python train.py --num_key_value_heads=1 --intermediate_size=448 --vocab_size=32000 --rope_theta=10000.0 --attn_scale=0.177 --bias="none" --beta1=0.95 --decay_fraction=1.0 --final_lr_fraction=0.1 --doc_mask=true --dataset="wikipedia_en"
MLP neurons of a small language model. Each row is named by its layer, matrix (gate and up: input weights) and neuron, and shows model dimensions 32-127. Each number is 500 + 50 x the weight over its row's rms, rounded and kept within 0 to 999. Numbers have three digits each. A neuron's up and down rows have the sign that makes its largest values positive.
After each neuron's rows, "fires on" lists the tokens most often at its 100 highest values on Wikipedia text that the model never trained on.

L8.gate164:487538506537443526482498468517489492617524527533446493479450570489499430507545436430493455509551450435585441471473467492466428461544599478504511536564414579543555482488539479436476495439510589468482504459435507586564555535486455566517491554515522519520488660488539548448503509528441464458
L8.up164:467490546590517468495600458568561438566393457667548497522512482542505529498484508587517415467502562453501536557403551447461570398501467570479520395495485524534519448490549493487473560474590551473421371383553549464544522490557505500552428489550472540470561534510519449537442502476476514473
fires on: " and", " or", " to", " &", "–"

L8.gate392:543498475604473585547555498461506557459521552576470502465459456478556529457435408523418534490499420490521467576560500450509511506517569536475433498433528462461499507463448389490513554458555518453481485519459560436556529473425441466511581465469522482503554504491545543540533546492457501535
L8.up392:502523498498450568481444484504489493531460499440452499513543486515475501487390483511537421605511548446439489544481458452598565528433455474563521479560466567470540459550560530565439463524519488623490457508566495513465514570523540517503438527444552462458472429422495582479448508569468395390
fires on: " |", "-", " ", "|"

L12.gate356:574483424481563544389537505596513522496548486488449521467474500639530505539511398433491463509510502379496592537490529472466518445568631578558528452472424516490454528443462496412582472484488466441417476491529539598584485474515561458421473516475488420488498408472471441509515432531500455448
L12.up356:502498431522474556404488463509481483585590483533488452455449498434470463511509533562474512521551538516544581535484431430471488619544536507491491436582519493469574456536477488481491495585499545541448454492576544627450517562455543398488461407431416521496487528428483557495434563534565575494
fires on: "\n", " made", "A", " debut", " first"

L12.gate28:473516556516397522528514515419499615394550488491459478389477554484497524629522465524488463485506482493550451430446537506478472449458512511447481524429560536553415553508546444435470571414436558513485500429405481506577462489470432579629431492445494457537465485464533518548444486517506661562
L12.up28:508477501533518539569532496473565483506492563470500534510478462449535540458542506471453481399504516463529570582461553488427518491430537487396520385587469527456495440487565633501414509611576562596512467513453486470470475459481543400481486473481488562441476535449531467450593458461504516477
fires on: " |", " the", ",", " in", " ("

L8.gate238:458514436581464483438490450544475518510507522564469493491504583514529516532509440489499489498516491451596515471435498411486563562498488525518523497490464526487453411479519482425465473482507549527512494469492473411426513546436383606558568443534660527502553519551520549449496527479561534462
L8.up238:528506523483454538462562552504533522551444549539499514426542523483503357460452506481418538491465489517558481484549533540591561460458491403510474533415473577437489495415530471440430489474525492458418450423462511436527498414524449546550495572538427532539411431504486498390446487493568473450
fires on: " and", " \"", ",", "s", " or", " &"

L3.gate238:534548433563473550486579526531485519524511461479565510549508447492417534552494494534455532525514592535545559505584401511486570454507490489449549583510483595449479395551372545549521426547461574545544495487523553512486468535553475596482504522403540504458369376472451520530421466434470507476
L3.up238:437562482553538493477449549459625573544559496494608584477440473529485516504463538369439541507543507529482518533534435493477481511493497430447499517593447534429604369515490519527427461538413477481509448435563587459421569571540494497605400533487520439467438379482519522485425363502479550448
fires on: " took", " take", " full", " every", " taking"

L12.gate95:529496560496508556507512538477437546474514459565437526473505573461475443496407429457515602595540538491430575504499461501517559515545516548470503395520491446411507571470454469500532563531454557508432492519482527505508446568474476530448500397505563446577527398503535450448486550542540445494
L12.up95:488491468483448578508550530487530477471431543450522527521438498504533444512441429552520509472573369533503590496427441474491560530563502512574492419495457540448642441572502503569512606481469532451457461566429417451498414489541533398470453422511581438539448493494458535404447522441497462406
fires on: "-", "\n", " |", "|"

L10.gate9:532570537466544421552478531530579405584486487538479545483487466564543513426562498579563555489475472581533551390415502484474442534502411594580485550438567411465492486460538479438522344587508444398535447438520498488501470539450422421459473497409532500469524431464459461487505505486473507514
L10.up9:516509455402487475525533533511556462579463529495559551491527509525604483476516461461529434556502526549432533440444487544426496590547563484519505569509461560433487534623512570456511550474510462449441517413499509466478450612506516450524424490480566543488503557531486507502595482499464429573
fires on: " of", " the", "s", " |"

L13.gate221:532459548535509485460517457474519482517534426496422566507510487451453459462576481508398490417503541518491426361503524544481585577620440475507467444489420529538482570545449536418486426548543458401463505499540532592502515514462487487513437466557526516564598601447470520452414499608508517478
L13.up221:521495573521448563437570508466503511472500545489485492476445533527552494501527512645551439426477529449552603631585493468520533504551513587534383431508507486510562497568590650533533567388453530441501463530479495534497655507481520493406506473519472609456417472554557463536497510578526600503
fires on: " |", " one", " 0", " 2"

L13.gate439:574443502538508509469403519474547458576509502450521564537490413397533492518509569491439489417476608455522586513352565591464479575561503582528515535334518377528424428531462430548610504439611536503384526532459570540428480506477443434554503563446524538554553449602496434460466569453477519502
L13.up439:499470534531554510430499535527465461569472524545397557526473566544519591529517465444566480445553557478444474413540464546634477494474446522556479526474481430496592496491462433406414431524462540536535460516483501463506534476488431534462538638451477501488388515478527517575578506537589475544
fires on: " would", " |", "|", " could", " New", " pro"

L12.gate24:491561530609460450454467516428475510490500417499515517510523566506424494574526512460551579530645486359582527497416554587551527460511521512527523551521515494464450435589377521437465444470463481579420535489479509504541486498451494492486589503484497522440527446584512471404552496470387600414
L12.up24:407590493480490506439458540517534521513513512543584511522458517490508583418392446424556558462403461483601518521557544470486506437514533543461476481555423419526444463509530542545484352511495552509459543484511481512500478526570540499432593578543473550537506505432435546528535482583576483531
fires on: " |", "|---|", "|", " medal", "---|---|---|---|"

L8.gate436:544447516509428449453504392475450553580541530590466602498529505455540483583499498526419518529581549605613475477479507432500558526506407546575559471473622480505522384489531515506464517441456495456564419476452431461536504409494585449548497520498541498558528491503509611472432491541511522465
L8.up436:463452528408439481600520468500566442464559516480571490428605492587481383563545491587509496502491528506547487473451647433575509543522430464511587392460482505538547385524609514474510559573479510488470492521512484510454469544474545522478544500517468580513468467526383450459508468531438557481
fires on: ",", " and", " &", "east"

L13.gate169:480534529530498485526454469393589556533544544480558503451532459461554582507496500411490425455464514502539578577498583472472544508505492414449519538484536475458502463515541542553542531511533461416408569528461609527460526533493442502434468481483492446552527514434532458546464495616474553499
L13.up169:444487487536549403488536519443490441470406438577541508597512471491528500502629556486444554579435532509534610409464555446510545490498488462422461392462528516519537522574547433331505536471405460490533565501472533517543559488563488419454484489495495538526471518547479486499544471514441495527
fires on: " of", " Al", " al", " from", "day", " in"

L10.gate336:529486437516535477527519581571599469452500532544556540470440482559534539574516542500507570487431473472440523451553406534431450442429463516504547455495444553477413467531517501386525468502493547394440462529521511554580550489388517661590514500500588570458498504378419509420539480462461493532
L10.up336:469437480530495394480491436501494479485472460529457558466480473571557576441461527515473420511503495435497425623510527425461389441494527449490581504441498484463499475404476566502456456535516426482597550411488459477504494523470538486501461442492572496588484523552481587373464567556481518498
fires on: " in", ".", " 15", " of", " 16", " the"

L5.gate282:521565614539556480458520493541541512347471464549477474517437517538507530553415502512424596486542550585519524466571577469495530518482449542462500549485530442503483444494501456458479557492528516550446532525480517480503511617481490605463493421482463480465509465442463404428436596454526605544
L5.up282:410461483557503559491558458522534488440532536595560477496511474497476514413466405570607460463469550455486542561511550453511527499558500516478489473521443510494500492492498476499518364605572464548604549534555503526512497529571574548483431534450519483472522532466393546494576532493605563446
fires on: " |", ";"

L12.gate1:440521460453427540356432543385491471512559495510481566514518517483383512521602566570512518523498492612538435512467603430542470539589550419438490477528564489484563579526517433547603446518519521524506539516433440562469386445527493458493571470558502476510473387522475386487527419479537610542
L12.up1:522456561511537462405491536432530498574549503508428448500512438535456443565456572520494529514595483547467490568507500510454535569557516429470405475546487559482463514479520476573522499601491517399510409510453420527530507497518379474460539505563474517546443550573477529543555505463587478431
fires on: "\n", " \"", " ", ":"

L12.gate197:435496475506522465567504530470491462541450443479423453454489480490526464573480580486546511518462455452499494420473552461486519495495493336491467477474543523494477597552520504377480519588528498420512507353486544533538472552490476498509545435471529546600504535544505486494417488480476503492
L12.up197:573473493459520428571482533419562456533593601541441525431575532593559419426610530494534525418476536348461576488467564493553543455552544482432533537468441531532500515494552489465512508487480526491471464422423528481472558504546527422529607370465508515566453565528486455489495523490539498482
fires on: " |", ","

L3.gate139:419562547539527483507526528484482423530537456492512489547524363509668599584476511520554499520527527542541481482493480512476532455481505484489492568435500499456498560524428459537496449470609509524474622526521468538520538523582421496541441433459505558459386483433496429483483523485439463432
L3.up139:459492469507417421550523480438549514567519544473512520461454440586494561454541456495524450553523566498578562476542529509491624515487560436501503518474549454516440472459578487450506476431579542442481478525524601442435463499589443567494498481356371478469365449472508453537415526448459468426
fires on: " present", " took", " released", " take", " published", " tell"

L8.gate171:433563446407457563488606529464523606499478497446500580471444507504475488547421500467551462510538522568496530533439518505490448478542373552580516502509514497499492548484492480480540497429488458552400394582478606493525456461510519539533543498484457407464525481452378483538475431451562583462
L8.up171:449535536445471552460537569472520537442528489521532491461449436446417516503456480470512380528534563464446536467419525456548484466480431557474504569502474495547525436537505503427482429570511526563459530446498549521510519522598512571539422493558480444437553545515448541474553450566500509425
fires on: " |", "-", ":", "\n"

L2.gate357:448487537508524573604410605367400479491472449584516476527449480558502507544481525429402605477443425558501551469435496549483478564577579460522563480550543529483472569454585443490476486512645485475476461463471542492439488542533445513510520538544541585567546473509548436498517482541504435567
L2.up357:547556456505513449472488535561530534458514502480445526571563472514411483495428511579452422460476444467443502450514509489520483492419502378529425539559557506571515578481484532509549576444542550533490476447515527464462485618542448512387491465551537500488554419436503577543533424448589553569
fires on: " S", " T", " W"

L11.gate196:461476501456458504550467553458456424476518482505544539488481562460525441496502490413457424506418428478538536450500525565548446535448559574441488534498501511562493538442523483516530503430560488445339595480521487540549424483512492484440535457478596491520498602398604528499535517499444531594
L11.up196:470478521496487497446425445534474396538418484506636532448488537399639493516503479503495526540545546457497511509498533576516504521526470536515433504486538393455461511537551485447469491508423630460491473589503517533578497453437485526491479519472516515496505465515504475497514501618589540514
fires on: " |", "|", " (7", ";"

L10.gate259:475511513534456557430521474523405467496568390542571516444485502473582517485498484529483499624490523445559515427492559442469529557540589509525466464441578517535442467519497536481455458490602498512543501484544565542548460512528446538520461462459538468542517514531413483553594528513423512425
L10.up259:539467470483481517456490480500537444570576421520528495463501475558569475381489594586409568559481570534472512592522486493545509512548566503510527434524475481540539605388483544449448446376507573470492463449452472482482486436528551619507475469483517576533516486481431510487488464540478437478
fires on: " and", ",", " or"

L13.gate61:505520464459472494546481538483596518516566502410572479414447485559448480667575524471467438421556529397606511590409455471444562515590585518475482545402557526403535554574538507457540525538427506399472503422461524538403498586474454505549442560514481475463417504389578492506486421580469565426
L13.up61:536479534493460418488465586491506439473487476443547494439576446512428466508642598435516498466445413428498517440403469496423547524458472543529557489546506499531398499452509482438523390526492532493573465523442599415514505456409554470498517441463507493573501593481502560504507414475501520546
fires on: " in", ",", " |"

L13.gate275:525489497487550533442457503425449487517490459499459446435491447422532498521467574533446484613399487459482546593529528606442537485469534481501522500544518514502500484509480569509477503575482544475502506477455498432534525583553482501558504489483535558526530440490552602533481423524499422513
L13.up275:570584547459518598482463527508564612469499501518487503447455540549522479544476496496501518489506475519519440439532580423402563429415583551499481451402475532536492530509427601448478519408602509448506456444553430448548511560547463498486464445458487441531578452476478507465489408412583501553
fires on: " W", " L", " B", " R", "W", " J"

L8.gate269:478479468523407586524495552461450441470475536433487555547537555494408432544452507462542573505478507463508455543471595449502519517501554540536562332557525492481461458492554391516544541535516450512558468456457466473516434537528588496511521542488509440535490564476507432501568532463515555488
L8.up269:584514472539525577477580547470557496541472526476410512545496522586463567470501550435539564495528511477531471640518484421558475531502547671507533473527479488441569522591482494546554490442533459512493482555539511520500546458530525468511474484602495513563451498603458523515431412442602491475
fires on: "\n", "-", " \"", "==="

L11.gate222:477544477502519474516491582487527543516532502465483534529488569563475649511503448542405520469512564586554557508496431574386519563420468499530439437473474530540561431467513539535527417440501498492458415495567526458496552418477536562520508526455449471450497477504501557439605581453519505535
L11.up222:515428523430480398564471464517576475575437474496501464512500475519529541506464542516520483543572408444479512471446505566551457610541480490433397528473491543554467452546495461445422445537622547474509523415534495473496544508495562530549484417487551478483464586447520543511550508476445549545
fires on: " the", ":", " of", " |", "/", " their"

L10.gate251:476445444414528439514456542529559474540594467451540558475488447519429483557425578514501531573518470475506399671553468582496567476484505577488496476448478508514508537561571402454450425458483469508465523481428599529464462465488536502516497463509515454428425467448439582463581541538538508474
L10.up251:542379484566527483501399453475460520436550494457505478482524590517564366564574531483556487436612545516540534544504481501454443489439477489391495490477442512522441520530507521447454453549513523578479499553465496454468492433540574481490558463475564523517426471496454553540450455493479454555
fires on: " |", " this", " no", " such"